config.yaml
n_layer: 16
n_head: 4
norm: "rmsnorm"
rope_base: 1000000.0
rope_fraction: 1.0
attn_scale: 0.125
tie_embeddings: true
init: "uniform"
optimizer: "muon_variant"
weight_decay: 0.029
grad_clip: 2.0
warmup_steps: 200
schedule: "wsd"
decay_shape: "linear"
seq_len: 768
MLP neurons of a small language model. Each row is named by its layer, matrix (gate and up: input weights) and neuron, and shows model dimensions 0-255. Each number is 128 + 32 x the weight over its row's rms, rounded and kept within 0 to 255. Numbers have three digits each. A neuron's up and down rows have the sign that makes its largest values positive.
After each neuron's rows, "fires after" lists the tokens most often just before its 100 highest values on Wikipedia text that the model never trained on.

L3.gate430:192137142106134165128109135130170145124105091141106152177184140126113102173160091136113136093118078123108066164123124137105086136087145116086135135124132148220089147151129096177124155085142116121108144135100173133121107131139086127126101194088067076138117152098143085097095081141116087087088164123117055110079119120129104126200207131116151091136094187066088070111124135156124163092125121140160127112164113102113174159140115085133151070122186112109089139147139198141152145101068149104096145172162124175158172139088117120131126216133067153102157169143171205127131138150120161132112143055096177135087135132141094088078086157111128119083087096159105088164116176111124150115129125166135136105123126170143142110095133097143193120103145060080129098131063137162099126139057168
L3.up430:106155078130155105124106139132160096096046118090106147177145081141121120087166103055179198150159181088147136107111147123090065161151109115178149156129161062178142110105062150132129166094090096149105117176083126079161104108150132173157103147108115110153123101090147191114181169143086135145084130179127114139106106138189103149058112175156082059126117102123142140167111127138065181158118105138183100105161122143069086166145131143082119076143128126116147138184128093137140131135128092131084087152155161154092114111123150144107117118115153155055157103104162134101150149093153058127143113069129105097125127078123103110137104108127138089073161157138105102123110083126101085168034097059109153076156181106100126093124108116134158150150158105107186162140140140097060102131105145
fires after: " m", " M", " U", "m"

L12.gate152:094126132164127144074127126090147138126142077126142058165143156099125161065146141122204107174143126163153117099114143108146138139144128113123144098150109093134137135116158105097122149109152154121130068167172113124134090203111160115195101115153116054113103102092126203146155192112175177192127087127147122098072141159144096137144170107129174120113114120168116123158122101181101146138071151143086085109135133157084078117091077118126110085118125136108176043084146132157151148079170104086147135131227139175162113098094126098039085168164161091147129139123151158069060153098141163143131142176138134152131143119096142105134124127115055083154111108091112121165143082142113103098120117112176139182111118088132047145211123134094123122143094112129131083184120101209147115138115143
L12.up152:087164091115141135123185147105128170126093153110104150226132161087135130070100097037129112183174098080103146126181139125089085071120106100166175100098104154097126109052181132076132138140115151080090141141101078120146079099155058156123122135129132142118077099140158167088142168133139113156132172152112091138112088115174145101127130177098191110159099158147103070179121120209131153162120129178138087190080084174057122057120140121109153109160108155153137183142147119069128173134124128168112123113132157158155116104098144106104092123141170138094142147090142122122146105115139139147107070163089087177184110180101141151084153136145123133150159110111163104193110088148116188089138121199119146138147131145163109139142108172100121102110125125182140133092116182112163129089067154
fires after: " |", "19", ",", "th", ".", "red"

L2.gate60:105102141137154111127110110111178151198139074145138066135174142111192144095140054165145053076077092100168151157167117088146149151075155138064140162157144178179118122110143091112177136127080207071150166161103128130124169180144102088125136155122166106100073099170127101145135129109144126152137126082105100185135140114130085125154120118082181103132110134125128161103178120124170165099099122144142108112148162092164159090107114186129091104195091151130158053105085112144123089121166200118080099142126140091128112126057120171123096104115106197084100107130155127138152134131070091137179127091119121091147150126121127146140137042143092208128090161119118140100101185146143131147156171093147101163143132118127098076170165091135168107111063152148096084110158108109190118144111122
L2.up60:198104205139124068124152114102148105137195102156124135109174185091153144135128095134103139114100083141104151156149166108143137186160122078071175126109148121171105155114110106145124173113124142085169166117125145136085129152102088123175118164132198166144114116141157128137073096096084076154146130123133194140155123150159149115138158135086102191144142111136165158096121097158188098093107045101159119082098164119104109135093154171147087141116173132118094072104052119180168157152120204114164121078117137124152155144106111176156031093135158131107124148180122100124171124046110096129131156154118154154201100075161153157121129122084181090115109163111183175131127147133112093126147127132128095146100165148115158112143215124110105126069090121135105099096147144115199116100137180
fires after: " f", " F", " J", "f", "ain"

L9.gate457:100082153079101124133088097151167107134158124118142151147106070037147162176135137182099095104150160101157145110107167118105146089152077107135097135122172137162173110180131014123124152105159105139104140114100117174145126185130120149086150046133114113091170150174090114125150120121112137179158150110137143135079147174093107123193092149128107132151139133178061127083133136132093111160156137090119180149128160147106149176075133125131084171103099154162094125114126188074169123099138104154158090152110113125111136115104137108060088142120150069076140083192118120107174109125125098148163139084149093109162135109171183160141157137158135153116154114159185192108158127199164091066080156110169099136157154138157148067119099023131152137146140130116118110150124075103108162179160157
L9.up457:175087209159068082106133149142094143157198058175149129169123120124135073148119087105169114155112110070098161147151090122102125105120221174129107147105186088104152102121134140126138152154164181102099106118136178128171152138117081113160176176131135099122116155146169166096036126092044141135054095100121157108139165136122153179155089143110096167127104129123100164125143111126109126131136174115139187105120090105115084141144124120094162195169115118121114123172212125146200107164126086129106131107202153107124114156109159087108103168133093218094123126157154173128137114096132124153076097154118142110164106161117099126124136117148095140111148110090166141110083151139158158102132145164186170110138141148201130131106100108130164168157135150114093115108164104120146224107173109
fires after: " in", " ", " his", " In", "ch", "'s"

L3.gate109:073102068125093196205137129131173138159152048144112121107113100106171060090200091042139179101125135217088158124202114089172108137138149151165154103152133140134115180152113160094145148170122139157135112143120123118149237121100127140074121147135133124071133155164152154140162139106118130127167145177083111107146182119153103166151132126139209099099172123109122149093092160174160098113126169110115169143075084066184089140111132137136147082081152070179087109140120148089074108137143108152162164182145136138136153116131140084109106136127187126082121126129146090086100142130127120147128134097173167113136151169105094129166131129135148099113163089074127132145133098130104201148157092111049169112125154175093151192116125121132104175116117122131151167103137155091113098110140148
L3.up109:145111103109127143157130137140138143083119174147104097164108174116080047103119112137127148111137126069145136098165113105112137119128198109142170105133065092146156123167112232109105124160161125147145134129144175156098227119195069132129091148111148149147160101154187077141121144150096136149109126143048207080092164099136148147125150129107152107116099075133156155160141131067103111107091154136134146134125097123120121137195173163105102072128142119127120147193132154140114139154111173160135156158128122183064116098131145123142100163140122196116102164122116093151141172149104140087083175102176097131097159054109192128219136163172099061154182105092092177097115093134129167105143137106130060121059134106146178162137108128150125134106075093135091089109163116116132093100109115
fires after: " res", " s", "es", "y", " R", " B"

L3.gate75:155128129133117118128097081112155084180109087103104128159137153138108139085170108130093170123057118149181094115122155098143190099089168095170168141103081100082142090115167131158129147113050169064085145094124164157149119134075110076178142163099124113148113086127185123141153071112103149062119180126108125091104142142194104077117101119141122059139131120117136147132104116107128137114070126151180109098107135082145137109143148134093103078088172141159118090094134102117159153149127119178112114139123112088121159154155085106163126149148156103187151136130143069129158188068135126169082122143096185123148136174133125147119097129143077114149221142143157054126048128119120108145030141139112111105119156103139067067134128086127118182089188146140177081085155089155145143096177086
L3.up75:130132129162186158144111153149075174131121092118088105100126125152130129137170119145113094079111127117093120105137104140150096115108091123203130067109132156129124127155121153148107082166091224102081141096113054173160113178090162068120162136139100173115122069120140108145137139119144078170126147173143188160164150110118167151144180074147064083119143104119080248127123130128121099110151077126116135073103205134158160069078140106120109107174098106125080101178092085158193132113125080120116156132146119099089166091095134137139109126119161174150127168128157157102123139162113167185107193134151139075126147173138139161136166162141139107079167158066148055152148159141191144139110113134090112076131173183121113115177158105087142160179105107108141136135125120088178160122128129
fires after: "ir", "19", " cent", " B", "5", "20"

L9.gate409:163129174122124083125091153115135162199168138085086185127184149155111069151108153117118193156144149145189146097189140134128174131144161108138176171079138126120204120100144120069152160121092164149128138117114100088155136152149076064126127088149215148112133070087183134082081062187108115106145161132124144127168128134153153128057099130147107105139144128112162170104136112162173135124187157141143089178092143212120095196091134131147135128121140123192105111055127134137127184130128110128131127101134120065121133117066133083154117128104125105153094162072091123125152128081141161151120087135151128117165164115100090122130190121188148130074193186158087133115111138142106104083186139144151174131155134165132146108139115089165119148086111072095119076150150096111191139137142082
L9.up409:123139092154111095139127163177119085085065097160078126149089158166138094139122141115128153155193166148133105089115115179129167106128087142162056131119152054154128112095154129120154110182141137100130121082121132179130146119079149120135210166158111111066131127106108111075140178096083147162115123097132197122143099174115183148156077178122119137127130168127123149133181092167078121150144178028115177112129114132167118105152154110129158169114136084060109113117183085156119109127095131103129101122149122158062138125129126142143144144141130091110163120183129117068189089141136152138149150089087055133152149175094145144129134116087132113151198181182152145118152120140085117147111158119187182120094093109164080214170093087181148139182167085077108178115126159160147151124131122
fires after: " s", " the", "'s", " th", " his", "le"

L2.gate439:056130094115134131145143125146097161141098142126115156097126160123166088150129145120072119178122142095147122146098132096146111126070163103097094160139117152104081114145119123065172102111078111141062100079126120135134141064086078147131125127102126099160072138046104130148117190146161122084126067167086114118127171163133097148135170070153106110149211115147150095120163138099098143106115089141089136122097132154115034109201133084118138103091124112176095175186154132185096129173102132128162145214110156134121157108153088199060097145160069108127121124185132157146077144188114201131121117136151129096096123129137156077148129101119141130187098139057131117099178157099122066154101143115169129136112116155150111117144040144182160072122138183112155143113127160103126104156097108
L2.up439:113149104145167089080169142120115082182160160089192132114124152144167216129095123101177077157099136067111117083119092142117063155093149123134108068161111180121133087134115128110078145150050075093125087172157117161145099079169063133117147113129056175048124123092158157090105142095180132123137054071123121160139122117093089116138055146167102168119138089180121117135126126137114152187116153136138103123142100129122160165149144127107180126112102115080143093164134144141143151084128178114129153110084131109185149151106141149113114110101093123157122119160165161146140139161079111134147184142129123128162040076140176128175103146108117108091125095133073146155204145102150101155085142106166085115100163135129172138087130116138164171123110118111092102141036148165151089168114176
fires after: "ol", "our", "un", "ip", "man", "rom"

L3.gate408:139136186104141164146138176078132122123080135135108166158107070102152168103128129127153100107151158159111151113155121079146078130110059137120176153152031059190157165127136124066101117068111120137157099129101155144044175136133098108179162101147065121144108122146145124124107115137126125114074102091155122181087109164081119167090159131114099131107125088142115141091146078034114108148162098059103093142172097161128106166125106082136115138137104094145139123059125192124140127117096135194136111145085152138137187151044107120093109163150071119103110112067120180144096150140194134135141149113139149141155165110164118129051108138122158093124165103151116146077124084127161100140156156194107092120150151128127136130069154184119217128187123147121116126146184150105173119116148129
L3.up408:092104131148224137098061163123172149132115082148128121153063142128150121160131075116143121114134148122117130147127123127129122133113172161165120062136063117091173109143155124170094189136048071083132091104136117113100131120130156109101161146150119139144098119110121169114110078146114120147121109091152131182156126136168118151085172098098115117139106114146094101122177124128094096136123148122142124119083148163203077146084084112193059124118151140153121136127147158166113145122094093112169087132188056180122210120090081114081099111168147152119087135096156197101123122148128059145136140121122122133068136148176099149125162089087166129152136151125056170109147135114068113056147143139080100118134210050138066154062086139089081139146097122087113132072137175111141166129142157
fires after: "f", "om", "ph", " m", " M"

L2.gate110:150089143118215097195143113115125200167137090142128142143119102120098067141176166138080192084060120150174149145147162164098125106114166158101157157139138128117170098095168114192055131157112114111126121102126132150146077154144138106156155143120161121127118099091134125099140125137122127132059157147159124173173122174100096169123179086130168098142105139076082123134130126124162137164136143127136170164187122138140141137164153109112117097112159140101116086187118105098143163105063129132118158151102095154115067149084194176120155153121156158121177120183161145115140187164055158110128119207111139110139069126099174154144098094107166163156130124107156119188121115130117148174055121170183135132085125199168107128154097129137186109115155105153120185144206127159073126080147199
L2.up110:109103119126156126143105116113166139119099116185095126130142130079120104117085196124114100113111136082131136129154132182144172139106158162105098137076113071174060139086105133145114140165177147108125116083166142117144113093165148113086182109032152104148108118138157110098108180141143136139089185171197081111138129111056117103118113130125136090114108132115090149108108129127136157130142154113183112109148151107167092123182153112134110138121151150154112117186195105150084169103123128124087108119115139137127074153110058180168177103099166227090167096206129098065140146126128133132150086193174160156096128082167122165124124081168085120098105142126166091183164117111159116130156108203099115116160145156176084042186131123129129209126082103075102128126129151095148104061134106
fires after: " R", "id", " Ar", "r", " Nov", " Mar"

L7.gate313:152156097107130102149149099138153046135165165131091101118136158123119132133188140109133167141107136127151112179098134146140134123082199114108086129091127106144072126129193097115154120156158154106134208059125184067174147131132144112135094109098146073168085114121146114208113183147156134143148107101226120067138175076173147134135152141176167074134081152143170140121183128161110078073161172155156157125117156148117043085121130135139064132057133139132106142096127148087125093139111150120111161149125113124111132186070107146159167177138153106176113097134125080118139104077149138109122172130147157102171145158127114111113181167158114149159194166107150103175157130087123106210128072123120149135142119102119091138126160143069137121081136163063133159149112084128150089068148167
L7.up313:113100115131084114098053101125073136139239125132115124124132174119135155068114086152101118144192132108130107114163138128124169081132085169062102148127141111226105098112160139194128089115092119145157179144137140102173186177134142122123136134160115113076134090147139123183161084143118121141159107091136120135135170187076103110135177182101152120079118087146137095122067190127107058091079201088156129103117094127107163097145129047152102080174120077114110147152152063131120134107151132104123136133138136134122127097173120191125136130080106099140106215098162141143182123137106135158138092069085082136178146095154085134103146079144088116134125113115109167134122148138146160139128158056165132093172193136120145125110127126103156144138130155068138111068145134168150153165148179
fires after: " ", "19", " (", " of", " B"

L2.gate490:192096137084160125161139130107081097121103087117139150168104146131092073152121090085166091139068137172180157111119116145101079117160126136167135138146129071133198220098097114160114099164117110134087119154095115121119105152153136158169128104129122129080136149116108154094144149071140070176146124127185129128104087153118107155095084122121124044135173134128120110199115136082189106143143103091150152157054183163127096135109118151156162141114119048187071157107088089169133177147175136136101102101111101138106139123124124110128168127126146132122133098119091182064129155116125075139164218107070136101066092148126142166083161082084128094108098169080087134143130111085112204139131136112126085148156053119175094080126137165092133118157149171153116156140080097110066134138148111
L2.up490:146158161110102118132145141162166192140128135173068134091128120128117184181180094121106138115128161139184134155061121123151059138100113123157123089133144098118169168157118201164159130099104178117193142098115120048078100126144147158166150096070182103079097131158066120158093165189126130164124120107122107131110056088120075131096088098134067107145187107141142108130166144106176104142117083118137170110153147117116136070156148115132088108166139083131052127091157114145137180151150139188141085163163106162154106146111090153065104129180112185084120147170072147119076152108089110107177104098135117144165100124160171136130184123079145118104063145168141106163187132105149101162129159109102151118103104071054110093165130127117109145124097156129082134177178134125113079139159117
fires after: " d", " ad", "cc", " b", " acc", " w"

L3.gate478:124148098079053124097137148119131175137176131107091139117141151126123145118133110115073131066165138192118129078082125134149094134073167083107154168126105137129183128159119199105102098095123134134176139125133213138106067143138154157172164150110089093107165127109140160106120131094141146123144182071140111134099130116148127108124080148103088109150152161095062116114060096095126151133124146168042152126128172153148134152110103128173106138109170126182166163151160154124102171124102124090099088121177140174109057182134122159150138164132105120112149166197176135125146130134134135157200202068102134114147122095169113135095138093092070119222128081155098137109137156117170164186132102217176212127125133105148142095064140153156130127117134076143125143181172138101148159100134135
L3.up478:132153130098110147151111160101074191183144113085063099104117129182106203114152088170094119121121088091177120103134123107060154119068162169138159166183135106079166146167130080143179167106064121118132194123125190132138136080135199116127185109125153089103168162119097099178093137142118081110133096101157128173157138092175129102141104117071091121142107121112148140191181124095114153145090145153140087098143122128164119164154103095138141207130112097156103177110126062096165184125198105196073144162136149146134081152131121149098110130128135165144084121174159154145165158147120114090110141172135136131138123124090101123115159115104122147127113127134135156199158170116122150139071111176093138107097097088072110126207158109139087166130063096199103110147138086099148114137176101
fires after: " d", "e", "d", "cc", "ar", " acc"

L3.gate198:174159083069137146119157152081118092081177070217076157114107160091075087124177138097138146142086136133083112124131168119104125110142145119119170091177173169108074123136087158106098135163099128166129106152080159160094113135127133179126136126076145131005122126140107110178139088188127127161118087056161160151171147105110088180167134147127120136112138128144139159106124160180147120212113088114111160135157151144090072106071158151088147123129137138110085113090114087101127086127106131083133140150160116121138130164114161095133156131137136135052133139140170088107094121108112122157151208176115136132140106182136119080161196072172121086152121150116157114160130191135134113099163045125051105132117139130156117137146080203147118123129108160164170115156140102155109115168128083
L3.up198:165156127078129112119090141177136130121131131045127102096061128134099148123124159114185107106106113126119155165161129155152114129138141174101126086137154122109065124115046143125129167118150144133197154053139071112113150142161114158127166184100142090139100110168156104109092160140103117136141032129134142173209155090094105136138110127116119129117120125099149099167166083118113132101101139115114127126108201137141141093085145179163114110082123095107086104172164073122119170158115145184182112096194069157082076137185121163108136080161158154140083153143199135078143157148094166183124171089092136059138142097189157169128119094151101135100135176087127083143146137157106110170143154110153127134121102123107118130187201094095094143144071057141153087143101169127103100101132070
fires after: " pro", " res", " e", " Pro", " to", "es"

L6.gate162:101144083140132142114091138124058135184178156164095146156123131136097102125115155123136107090151117103146162088145099152073109134095196135098103124182124072066082098198136198126141093113066092135202153115186107093105101129116146102146081125159101128094127125109131127137113118106116133142148149087157112100109116167074108075114092078142127069109159142098096136118086111082110112155202140084173202168166120146161082175138124169111131091087160124184150131144153164119120188092119084110142094181094084092162155208123127209075155163146108127132125162136099175132162102129159132108153133139119102146076069116144179148093102129175124161130161075142160104174131185132094113053124096141135090146171141152076161172170101088154121128128097133142090096091100151142127088077122128
L6.up162:097097172131099167108153143159151123059102125120108204063140134098163155124114113095146110119152161114112127161125135050152112171089139186124081084151138074157130096162136101160116105097083118167069114137125096147079085130160142184088090094057151147135105145155105070142112151134139099153191095176176118129109137150104179138176099108175130117180150119141022121134131115124155203129149129153137146162127139129109095098169155115092088121074132058206112111147143105137122096057094088168150099168164152167118118167124168141161145093119164120143111162135163089167111125141157133105137160146083135179112069094043078072115134162121123133120115153096090114135111047149126088089144115151171185111133164137114139146135111165182067111113076075144107110158158128142110140119134143
fires after: ".\n\n", ")\n", "i", "\n\n"

L7.gate496:155170128195108124178148128122180127174169115124124086163135143116105118131122101130110105131181084142128143134135117060138107138138113117028132167182134093089149181105147136136177145077151107092128087195134161133105096128137147097121174110167170151167107144140073123100137101158118119121130086123153177129101154166132156124150160115133078072167099109127178161103166118197060165133095161075161147128124179115157078059161147092135130139145105118103133138157169155146127099086142148091137200113094036064135097136112130151097068137119144062094105055163162113169179151063114107187104120192156086097095189116163154156168121107107129179171162084128158141100091120168181065197146095155124124103129139127126131088105170149149134145148129124068118106122124137149111120114121147
L7.up496:087103117108153157113125112162137133148115113110080105107151124140164135068144172090119100042126081204089100140095091150104126177088151081121120104099127171215139122191133131139111164142187155076106115202130098111106165207146101146143100111139149112124115140099142075097113129156082193124078184143141168124119134131176131145182134098113126130154138153124096134096120116130164114145098100100178045147101153093182092116072096206098167149166172111140119095174093100168066085137083128051129108141142116177103152095170143125145140088114147157144038094139160138125090122137180163117129163086149125180102121203097150121092103142079147133104116146124146153151166136179132143127084139124119138099124130115173165125155117131151132183130106094135084119126216084119161130142174107
fires after: "p", " f", "f", " for", " sub", " def"

L2.gate41:181135143165083122114121099125139191151105141086071128084116135110097105152126144188132144189128133119114112192159176080131055152130114097123126173141131119155098184113101133162170161107143131128106136104127044083038111144113161155119150131197220154165151169127089151100181095080075105062139123169101148110166109147129168152088060147108146119120172068089181126107110105103158145165113131101123186121147152145215118132115094080136077099133155113129099106108109103100098160105095093126129138153165188165118098122178189124145098100137119167080131150121156173075130172107125176110104170101106091123137133129133163196125132104170138142146144146140152101132139059145167086101138118184134119149196162086117102173151121100068147119102088153105150192105141114123150113116120101
L2.up41:185170093134136121186148089078154144145131155091091166122093139186111203133133098156127169136122109151162117101144137124086084115114108166101087122121155092122100147128096099116133164205094121124073136076163101055173130150137144153130091176096084128185098176157136134135120119140173136114065150159109087110095157062054174147148152150204151120113151072149102057157132167123136067123097131135124139179111170215146066139102120118107154175103120179136127139112125163102120126189045124092130093120148137168110152075162157092098189095136170105096133107115092065138114127086107165145122070100107139145081136145119138088084169109181095167153113132102095108098119115149128111118071118125201095145171121159129120137077139150078141082171137089111166161123130151159110121120120153
fires after: " ar", " Ar", " B", " d", " L", " M"

L3.gate469:115183138084114097125125088255092139158110061137064116138153083151139176104119134087105173141152148112105114149155129086097090157140132142087166169074187112121173160139128103115099109155110154129164085103137111129108067150143187117161119151114175141094132097111155123154131158131120104131128155150153111090144124110181143060146128164115175130093172131148121142181130132067149178124112145151129158092103150125116059123113125125118059071090079170159180131122203072133143117038155087114093189074157128112156150167152155098120148118081126150114154113171096181094191073116171102075101103121125123140163147102203111176136151137182101105170124135141175112104147163157105170130110079133158148158071130119090172102152126165122094143173091083161122132112106103137154108151109132
L3.up469:137169140133138164151164093113117185134141116186094094067143108135116162152153113201109167128180100167122101151112136107137140113101099147149107147088142067082120114125148149119155172086112118093150146136145185080178098176092129091149097141174122112103131131184142123115065120071129114165124153077159124147105082095132127108157124138134119083169135094156173188156134203086119160134076131103100163161127140106131061102159121192176185176089159233142122120124112108138137188074122208184114068110117176080116109138107147092092183135150188141135158162164189109122173130145196147101144122090136154108111170161154137107140204096137134113197185161158113179099158108128172113110172112118105116158131160107133178098098168117124165168151124126120088125167127152130134115106148102
fires after: "S", " B", " J", "6", "ib", " "

L10.gate242:112183108098106096105168114043189102117073083159126161141071180138106137137115063123119090106090148109127124079065136185072107114140105099134092113137151138105112168103102126113141181078091139151093132157060115108129049117180141136142056120154144127149094106067085121064148146188118124128139165145105152140075124157121098119164168096129127146155100149123171098141209151102110106101127159158136152090147090119173132070240099093104094090120097150134111109091111118138168088120196119152183142119125072142146087124110120181096083127116142070128164118134133112113152187118148090118140115128167138108140196076109153123130170109128100115171093119077140160104130100075174147143148122092113095136095118092128140077127123124110136110118074131168136116102180122125101212139063127
L10.up242:048049170146125136074156152158069113128094088143125172088169128120171139141181102107141095133077101103106112095124141112120115148143128098145140117202130126152104146138204054173102143174123118151092122139085087133105163129167125206131160157106109076099121132080083137096096122173137163138139084128136160172147084108161143118126162115146128108106142110135112104104127117142096043144124189072103105099094088089113178137188134119078201165117145162111105106139085136151207133152136170197125160125153100154154124102148117107094083108086163151103169112107129124135149097163181092125133079146101106158158114140161140077089128128155194123119100142103129153148129117144071123077131135183081146141098171131169103216089114094083070159138111120155086145128202090110129174109110154
fires after: " |", ",", "-", "|"

L2.gate287:179130148106121153072166159155139074161135159054157107138105096147124121133104125155144087135110146129157150146172152131151124107137084118087134149089134163187151094147151086139097162179076133118169030115130129112138105117110103111083067127128085101088154093167132138099104149148167139068085134106129143156138098178093174130080210167128097113158150115122142162113172114168094065127163065136086147092145080116184158183166098106139101132122110080139119123175066166122187143103077112116150127138097135113160115149111145126144141128168091089177191145120098133129139189135144095140086145076057113087111102125171128175150089087074112149148113108148164125134075129164139131192091054092120094107124077161150154106133064065120179111122155082080131161168133148080102088111108118
L2.up287:151159101110130115130036123188141086140139117072099065164091147115162181073177134075118106158157146166197171174111138174080152078119159120088054144134132136153168161098103117161072164062154098150087173145127149130109107148123099102130156074153095121123053096081130156098124115126121177133111111139108066139099115145120087152112161137123121139155130070148091147143203132131137109085132030160156180068162130140111137108090051147157107097140170082107152123117122140151062122154071146147144103099133128144086160105142174105165126164186149166170155120075119122123158072092142118165116200194135116157115131122125151078086090124104130125129169087168130104124108132098100073142151154107130122099108150136118109084167152132120134072090091146142131123102105148116162131064139096
fires after: " or", "in", "ig", " M", "if", " m"

L3.gate187:077120149093140069157121134139128122085122143132120115101083178150171166158112162113126119137171179114145144106144160121151160113142176161149139086102145164189167098151169177139145109109170140081120110123089129188146093113164170157137180161153126136103134116201106148089138150133161134142131081131116122121184110081077143150097165185166111144117121158067120152177150135117105168083162072078108129125128153062098166136194143152138109159228099106182126166174157102087146124095082129118078187161126102162150054163173122124066171150124165109071174160132102135144126134139147149083123123135166107141105118150112119021145087086093110104108127172120075119097116110136115167087156068104189129198117140128157081145156135087147097170152145140153132134171163103174135139103163076
L3.up187:108098119131167142143133148111173136095089112147142132104078161133141118085129057137162147090103125109170158155126116120177095156139111123099173095132137080134097143145115158109097085061128153034146119124162125168197064134150128122098156101160146095083118167107130121093146150143156149143102193156155145061113062098123138085173126170139106154145093085112122118063100071120113119092156120099114147119147140110102078207163138151123132143077103148184151183155124136131120120078066128105100112145118060138107107115171068123152144083160153156117138128100094130144118162126150125077124085136144212177116106152120133109099114073076113102124149077102079030087110156062183172087083127172147119196129127090064143152141055122148125138162149124134122099157193127128122126102105164
fires after: "r", " spec", "at", "en", "il", "id"

L3.gate110:095100145119141137116112114142133135144099133165107182130112110114107147188129113154157198161180099136116167089157128116199092124164093107139122147119117145100143172104145164093170156123136154154086101092153119090170148160136120119202174204089192178033138156160136136103180109153131120120116129064187125124173162076130157103129121145099126063084092119119104107150225099145156101100164145104101148137049125097138138121123084132208128119141082101136146118123142168167162103141083164115128049142105092115127109177133163166110080097100112141106105113118135184128112103141124167086098240142093231124166113158122086133086162111141139163109126097137099159112131127109113099155100157134128089094082114134131184132103133165103085106139170104183132136154117114102162077117158108
L3.up110:151132129151138120175134077165126176115080067095135110119199098152062146087134136128131105139103176118129090068163082167157148125126118127169122109162189130104165129061126146102112168104121121147121119102120142088098238125085129070189101132144088166072161162076143075157128146136127102167134161101162136184120146148152133087129093128097119133116070134085080185112180150124102122160135125146181160144086104127108099092063127191128166117109097082145147144077222149176148131182110155113164100111125203148146088182156131117094129130102108159145110122167107191115135169123121114153117161120088121123126155123050157104055097131160132150162137083133120150120118100083116143160159153132129112127120184038123154152178173177149131159155141160136105161141092115112173136142097101
fires after: " J", "ap", " H", " K", " As", "J"

L2.gate295:116112115108173108109133114140101132111154124077166127094116127161137129108078133156211113133143169209139111102147099152133107207134110127126156080164163144146114123055145090119122131190203119129175107135173116135150166182135131118109131159146135156035118112097111125163100125160123113095061173164124164144108138085130098119138178118129147144111169076060081177205178133068150126114100185131170076137094077126100094135084107101158111169114174094147099120124085128129152172133121191123097139138147101117072102096145117112113110152097130160186088102122041119090095205177087157121097133127129172101135138178144155103100058117150109189103130206130078126146134157132178130191102110170110106112125151132127116161052103128131105124088142160103151147128123090109113139100141155
L2.up295:164158105173099106184134160088133129124126152122140136093197156081115089184074128159023136136125158131119107091139099168087090084122091106128114128179109116158141190133087126120122173113130122139137160145095124110160118185119091050106144112068080084123163126135145082152145142133096136063142121100140130157138153119177126108179109102078118123158181129084186169104162058175091194113166065144148123105124171133134137090089106078099121136108108132138118120117193128130126108187090101169134080156152091142063102140139124059137120136186154124120102132182171170124101173065116109072124130147094133116134103158127114105090128112141139161087144129067115149122151142121127117103134134147169083076181113121102132192063212076141138156074122088154099170103098123118111162132108182
fires after: " J", "ou", "ap", "cc", "p"

L2.gate460:100147109138167132105097160127083110081129074108167116173132119122121132101072180135090154106122118130167115156169119162149103140181094093159169125181120197110169060142149102167058075152120111106146166151097166104105128240093165104143185158141093132146079168149144092109189148149187096141210110157062105165195153152100128113193165091114121131085142143154143117110098136132091106185089144088094083159116120153147096109128133118094117089146142141135055115144130129148178130113079140114134138163144136106137072104148099106132087151116135100127132120109104152099117078136124091142116165152160115195122164160092110142102107162102070160093132144159085136131093178104129116096115182083122151114156104140204159119216150141118112139162159138094051185174114141122127140114137178
L2.up460:142129109106162134094158160134118097125144149116115121082097167205148129110059115090150124143111101148180148124114113165170103136087086094132162108138134089164138147129152100152152154163156129100110144109160137112144123112103163102149156128108082140119102149118129160111122213171146117122132102157154172146148109186144124145104189108124113090134129129079098126168164158102127139104062129135117110106171118116170130041195158112075060161100090141069179172094070132162163128121048100128113097156146128147194149146114105164077165076115093059129201095121220108090077129123100166113128129118079066101047091129150155158138180101093112176119148168131128139194140097174092131128155118116104112147144081134134149136141130090163160069131164178143085160186123092147172155148073143
fires after: "b", "qu", " tr", "l", "s", "n"

L3.gate468:079147096098128128144145122108118063140134195155058136153133140159134108182123093177106056120093119105124139136167163125119159139088084122097072116099129117151140126097127122134089189091124107148100084114144089138141114077114140117120105142125236093079144065084094152132058178141174154088096139092160152109111114137108120108128174163145179131111170108067137140119105134110129109062059133162140120178153090124123053071138113124161141155105116096058169162116213140098181151126107059136115194144121132178109180101177169099123135161087144138062146157155124157146125152176147090095142154150178153162133113152219130141123150120089090095127139160099129103095072127079136078138103142065113144124129131141088120158088127109119120106148132087105134121119138098106142199093120155
L3.up468:143124136141165162098157106191092126080175112124109151147066102115143131159089084106127129113166125188097135147136172172148150146077150129136124129144115103152122113150073147140115168097131113129122114084149126141126107141148174102098093129148147051147130136128127120112128077147121150141161115060078062087121184191166102116125130134143146201158100168082173132186126107115096126085142158164081174150092127079143153118136158081166113146182061115132123164181152122131079157135114111123090144051108106132105198134171180101130084114188103141116129115120075076106201183125135121100150149151151084059168185101128096120141088091055137138113127100122123045115143118105170085101083178132139132111157146188130063110136134100133129145134133060139141121157124234124116150089085137
fires after: " Aust", "ov", " the", " U", "al"